python train.py --n_layer=15 --d_model=192 --n_head=6 --n_kv_head=1 --head_dim=32 --d_mlp=512 --vocab_size=4629 --activation="swiglu" --norm="layernorm" --norm_place="pre" --norm_eps=1e-05 --positions="rope" --rope_base=10000.0 --rope_fraction=0.5 --qk_norm=false --attn_scale=0.177 --bias="none" --tie_embeddings=false --parallel_block=true --init="normal" --init_std_qkv=0.0457 --init_std_o=0.0567 --init_std_up=0.0654 --init_std_down=0.0654 --optimizer="adam_hyperball" --lr=0.00422 --beta1=0.9 --weight_decay=0.0 --lr_head=0.00524 --grad_clip=0.5 --warmup_steps=294 --schedule="wsd" --decay_fraction=1.0 --decay_shape="linear" --final_lr_fraction=0.05 --batch_tokens=16384 --seq_len=1024 --doc_mask=true --train_tokens=161600000 --steps=9864 --dataset="wikipedia_en"
MLP neurons of a small language model. Each row is named by its layer, matrix (down: output weights) and neuron, and shows model dimensions 16-143. Each number is 500 + 25 x the weight over its row's rms, rounded and kept within 0 to 999. Numbers have three digits each. A neuron's up and down rows have the sign that makes its largest values positive.
After each neuron's rows, "fires before" lists the tokens most often just after its 100 highest values on Wikipedia text that the model never trained on. A number after a token or word is its count.

L12.down422:444520489478487503512484480490500499546483486482494509494540528522539501512538512498482547516493472503468502524510520502541492513511471449483487501490536514480503512443503533473484490507479542484484495502552490502493425523516508488440505480539511515570468502484505545483504480489504507526494448498525493492542485444528523508470524474492503519465491454478498493527487526479480493519512
fires before: "\n" 57, "In" 8, "==" 5, "B" 4, "===" 4

L8.down168:503506555505452508501499483468501471511480544540481518489509524483513487523511491491491480539528477494542525540498498511520539505480544508456554499496482484462530510499476496531496519524476496525439472499502535503486522504562495513465536506482436511529524531460465476513487515453482460522498473457474501512431476484472476507467549492523481501466506528523514502534541501519510492477503
fires before: "\n" 43, "25" 7, "26" 4

L3.down465:510466497522511481475468490484530553517526508487468522479502546537522476488516498478473521486470480495463561503471521496535540474508524496423527517501552508529520457522537494478483490474488482534539505463493501499494497475495563485493475463481514517514478500512558488496527488534472530470503498507513528480470525492538504428488484526485489539507525471539496464478481475472505536501488
fires before: "|" 42, "\n" 15, "===" 8, "==" 7, "M" 4

L7.down503:493483519481464447473501506520481492506518515555518529454528543462524506532503499502483504527496537506485484486486503533477556517505467518501534473458500496476521507512480501461495535447512477510471537530516460513495464533536528515494495495560468482507463511488498489512475524502516555509505574499493467486482505527472483496493535542502525535507524461508532504521525486538472502542488
fires before: "\n" 38, "ed" 7, "ing" 5, " on" 4, " for" 4

L2.down203:440531535478569510551510503517459477473501484536485501448479508467525532511494506506475499499492476502512483501490506551530466511423503470463473496483452510501523477517538456504514450497499497503517498533551485498487503482490491486487465513480539531530509539506492474464481490525502502512518544494448450487506481475525510484472507526458486535514495501477499562508479490526531482528476
fires before: "\n" 43, "r" 6, "ed" 4, " |" 4, "0" 4, "led" 4

L3.down278:451505485517508511511529498512497542485500456466442467478493513509489533499500497481454498539473522487512531503507505507473480512471488481466481470447518452456494520496491513497507480483473510495489522468523493463538496467482564545486506495507464531488529473515500517456530517527519541518466518500522512495472505488526539536494449512502466527500510526522523482525469510507470510518523
fires before: " |" 33, "." 24, "–" 5, " of" 4

L6.down256:505466491512521510518484446482525519515445501501476519505496499484542472466485530500489501499545506497497486455583468506515483511470503473456524517473491512501501469469498476504546515505476511511569455496574514449490448518484499493521538507505479528511484476500513539502527492496538488499469499506440524525540490508501548507567505497536524473478495509496524530509478507515532498547484
fires before: "9" 17, "7" 15, "6" 15, "3" 13, "1" 11, "5" 9

L6.down375:508485508504518495501492518483539466472530542554498530468530520512527485518498479518484512541489494521524502571505530494475485485514497502530521517458456523477513515489554497473523477470497536492480518542538467531480513482505528478466512488488465509514492545500503537479473524465514507487472469504529484498504513502470468517506510509527516475487511543512490505471536491533483536520466
fires before: "\n" 100

L12.down290:500491537474535494476529511500489516529480509491517491526481478454481501488512520528474482504522518537507496529481470502527524508508496470466488518502493521488525543467525535512489477516489486487483486507468475536513469514529494470523527466552490536536497474507495441547499529445486464469506484477518489506486475510519497483491464533515468519467496540513525486477491495519509466496480
fires before: "-" 52, "78" 7, "or" 4, "\n" 4

L6.down508:516474489497484518490496487522539502501484487484519521499540462467499459526542460467503512518528483556492472527537507490443552508467573511510467529513484509456524504499526483532500495468503491505483515496446517530526499488494523482521480511518536494512500506496479534457473500479486469503496465527458501516469475445459462520476524523519452495483509515495521460479497540520484509518507
fires before: "\n" 98

L9.down286:529498505505518515540502502478456484531499472504511536493497512471497509474452505493493494489521514521502483514475463517522486508545499470410520505469451507489506484496494466516536543525514554491498440472524476513506484497520452565524469497498505525494480457502485521484488474492486518502503493509506484490491471528505492444522485519526473472545491514501492504551538500503454491529506
fires before: "," 65, "." 13, " the" 4

L5.down180:498507508511480503503496490503483511514505475516478526455510492522529500497467501495488488473518525496496475506503486499541519504490514490529462502451482488470511507505487529529486483556514470467530497489514507500517530466479497506485476514535482485482503520505504495438488511481535542502522442523521447548522495541491533525503475589484503490494494510502491480462503520481502536487535
fires before: "\n" 44, " The" 10, "4" 5, " It" 4, " ." 4

L7.down82:487464524456510507517452411500477504530472519472514491517499500456512480515537498487502540487533576536497516488499520478484491488522499509465468515492491516485510485526488529515482495506506558495491518539499544493489469499512500473536466525480536502517528445507493476551481488509510513507546517528517501472478511496505526537467524509483515504494517529503522527527547524542498504509518
fires before: "\n" 44, " the" 18, "-" 5

L12.down175:482440512493509451489453512545547517471488467510475481465521475518534543514507511538475530456485505548497526499511490519495503467492487530468481495458508451454463493493502488497513490503474511545471524462480506488492521488468503480517522504519498498455499492476516521478459477538478498479484556518497452503506504469465488496488484508485517486484505482441513535480431572516465505469491
fires before: "\n" 59, "ited" 5

L6.down379:523502538455527526560485511515523537480458467541488498516466501488495487499479462497544496523444473518514503505525490523450500488502523519432457495510531513453500532518508503528464484460515476503492503538460480511523473494543491504512502548495465487485485518495528512490516490495479459495528466499524499474494481477476478495549479539480505481498500538547511484464497495448503480474472
fires before: "\n" 98

L12.down91:485520522533537492539499517499504520517528512486461489473478524458512491511490474501499489499502540513525456518460434517544522511466535497467487537483475464459509501493532528499511473475523554516505495478471504549560506503467492507451471509491482455515479521482501488517497488504485454497513486477498490493493515460512514505550523520491484467498504531484511484528472476509491519504484
fires before: "-" 68, "\n" 9, "u" 4

L6.down78:495541451513524519480431482539510487465466445505523491445472505476473518487509490511505529506482510514513509526522495508478466482449507475529488479511484494508473515539471482503514497493483450480478544491423543505509471452501548516480514507489521480548512493481480474499493512555525496516473478488484503478503537511516485506482511476522501512468537460487528511496500494519483521524513
fires before: " |" 70, "ures" 5

L7.down261:496506483480512514517518458464495511492495511483514463504516506484475483490508477505468470499526517511526508524517484463518525499548485545502533500464523478460521472523519485520497514475510495506551496442454544483508513493495527519552495531494499514522528496518523493504465513517442523487525514510481518527494454497528500525485522485496519484469503518558518495509541498525528480539552
fires before: "\n" 67, " The" 5, "is" 4

L12.down13:514491486502480501472494469545503486492481519503511532482479501473505502558491497513492472488558554485468505505486466504455511501462507500540511506501512462538503532476502483506530483508519491496504495484458508537484495506493506525482500530495501473512519486520508482465507527503473451517507508507539539500512480512523524494506530530484467539505519435472485451534489470520474453509550
fires before: " |" 98

L9.down6:479463512508506490516487497469504519486553521501467488488496506472480485460526520497533493489502536549532489493486519482500549458463482490491521513479495467465490538540466517482505488497510544446485491544509494514474480466498490452459525470479507514500499528437501498506495529495453540500513498484463504514484510519465496524496526506540537442508509481469527504505465498530516514491532
fires before: "\n" 30, "ated" 13, "ate" 8

L2.down181:467486512515476498510503518510504503483517540459454502513488498476459562521512486483454539535492506520486489475506527502484542501474488506456511506508471557504480510512478471472488464506474492450488514553553456514502514515485511463467521484502524525528535476499549475450455491499459490483576494488558470501487480516480522506522507511457484501478506509527506528470510506484510496505482
fires before: "\n" 62, " District" 7

L12.down408:479494500473505510531517507497452479512473471497487485475543483509476496506520572488492538503519468488473506501515498488495514541504510500520544500462441505504466469500548496493517469479543471499518507469457496513523525514483509502537516469529503527542589490514487556492489499473515528501445481495486470498472516483458499497545493522438533505487474486500521553484512492551478512477498
fires before: " " 52, "aring" 4

L9.down387:546519536527516528541530489491532501455490459500494492511479513517501467495506512513470522487483511494557473515490533494478520498476526479513467504513493498484460474533551528488519527488530548491522493508478501450498490526530511530488504529513501518460511482460529502508485495531509495497460474504500482513495495492495501443479587519505474520501471479512538474486448477497460492524507
fires before: "\n" 81

L7.down180:448499514518490499484508476486488477515507476439486532494496562486480489511484482546517462464542483491514505493486499482503477503509505480428484477491490529476486475597528484520499492498528466519514514469459511480485484446513519552503537518481540502524484511525551488520481526502515542495526456503505459534524494547552527478494485518506462491488513480532541465479508498456448505537479
fires before: "==" 28, "In" 15, "===" 10, "The" 8, "He" 5, "M" 4

L7.down459:473541524458563487468491540482514503503512513508426495500516523484542499498494500506500506458533483479471519493514510463502537500485493509525501495504497555523493492474456485537506474481532480469536468526477511495528505522485535497484512508507528527509490505500533470480531515498501525509499405502503487479481511513487479487494534482496486478477480538514511452521493488509535447511488
fires before: "==" 29, "===" 12, "In" 8, "The" 8, "M" 5

L12.down245:511491504473464455505500469458472513474467515545493542454509485500520492491542477475463465509517511486504487497525474504439474523509496500462518532455471501499530482480493477501531524481505508447548479526534530489513472484507471485527509501518503483509424482495509476472491508461514523500541523496545470499518523478481472500509484511507473517475478569507495468501545477480492513513493
fires before: "\n" 92

L9.down98:530499527505505491532490501464490483487514454536473545518483502500453516506494543473492503485523505497497511552513463497488523496456451523483529477557526486486496509529519509497498527531549522541550511508500508469501494499542498519534519509523499480496490487473524475527458530497481537487503482517513518465524471495483472451527502483497464479516515531489505490514472464524482490499462
fires before: "," 56, "." 5, " the" 5

L12.down305:480454510500524506527491483506511515461529520536521503522513533507475502478478459448504533485525460519517513478522457513499515476479519516493503461464485489544504496479486555521509532532465457538510519472577461516471468470526534487519524514522498507483517463497487521540503497521516480535509594469510495499500499476495509480475485490554485550487458518463506513518540535533480513506493
fires before: "\n" 66, "|" 21, "-" 5

L9.down71:490478514511482485467476482434522490474476461534485499491507503472561463505482543531538501492490493514484497540487509520506536514525496494534503490480451516451515492521497494493519500547509497455491521504534482537487445482506457519512498487509523475476478466488472532521513497523493497471530539536518469465478467523503471471493513544481489471568493539510494478521509480527523501505504
fires before: "," 62, "s" 6, " the" 5

L3.down238:483436472531496509507474489525496509510498490517477510488514504466527499518504459508459471489521478516518480499521459489543433454445478517535503482498503492505500458494479478523501510489515486476498522536460470521498517479529607504506510508529504493499522502479526507516493524504549503539532483486472506495474538460544533451517504517539467512468488477511490469507496493519424521529507
fires before: " |" 53, "s" 5

L2.down95:540496512502482523538519486487526417559488510477498489482482529486527493481503494500534512484505500518518519481449489513500486506496560517504493509477512474468486541496513486435504475519483504482491498504511493508537490465533483502524514481484526550490512480523508492463498488487482506469517393471520529499493482458505488474522532580512520526504531527487506492495499491472506496540460
fires before: "\n" 47, " of" 9, "an" 4

L8.down177:486526503507492493501472498510483506528502546539475474510472540472515470479512513504492478521529440526502493527481485541465500488529483523498505462507537531505490543530468513489478490527489491506514520458481497494480488529479525533514528504498510470502504514518507465452501522482508465478493416513515512487501483513556554521481538521485537465471431509536495491509520463525484449461503
fires before: "\n" 37, " The" 12, " He" 6, " In" 4, " She" 4

L7.down7:497511515540510482498486510486501504519463452501530491528467493479465515507501513515542471519561492474477502506510487482545515487528545468501516517499474512489466550491523505485485509496483504500499507476490459572467527501477518538497539519532483507512483493507511510490462474513526532496568469467525477482507492469494532469502473496461510551483515525549541499499513496498466528476518
fires before: "–" 60, " |" 26, "st" 5, "-" 4

L2.down246:478487519493498546481473495517471495500472518540486504548534497465523504494507470503504520482540530491516495491493489515512512457466482438493491507483516508463512450478513517509533465470492469504519498483518481445506487537521515528486463510519486533511498507484499504458510499485534484478518480527489506549441541463520480522477494467543472543511502519508486557483499491474476554498487
fires before: "5" 17, "6" 16, "7" 13, "9" 12, "1" 6, "8" 5

L12.down199:474487492491479506509464515494485545539479505496503472496517483484477502504484540517514447506545508486562523530471447491501452520486545483543504471482533517501518510464546487523529524484539483497510490432529521503472523497521497499510505455479467463515465575497511505512521533493502522494524548497509517477523492500502516511482562538510454489487429520516518543520521497519488518505468
fires before: "\n" 19, "." 13, "e" 9, "S" 7, "es" 4

L12.down260:465510494543524477532529591509506500492519513511517473541472485494514495540500490461504484495511465494496511524512511435526468508508525497484483529507550473510537530485517475516503482503508521481476509498449498498527476498530495501504502470529475540516489458524526488529492470502494459499533535503487461486463476460507489495516546468437488502511488491517507455516491489531473494491486
fires before: "1" 20, "0" 13, " not" 8, "3" 7, " |" 7, "2" 6

L8.down483:519529497504492513523488512537498517508531489473515510504493483538509462526519513501493533569515524485505482469508459484507532478480516488461487473515492483477519484501529493493501510511506480487493501489472534479489485498527562489520500469557520536541523491511533494490448495519529492520504456488498472524476487524493534497498522489543532464481535471538531473534473467463492537502491
fires before: "\n" 66, "In" 4, "===" 4

L6.down149:541495514519524523513518501516444474524494496516520467505463505487519478501535532470492492540471523478516489533519464495483477497423461506509514518480449550494502522515487511529510524496464488499501505441475469530460478488519528524513533531473481474490495471517488520445506495555516520515498473497477508509476500480517542503484485476463484517486500476525512512529474527478500471499435
fires before: " |" 69, " A" 6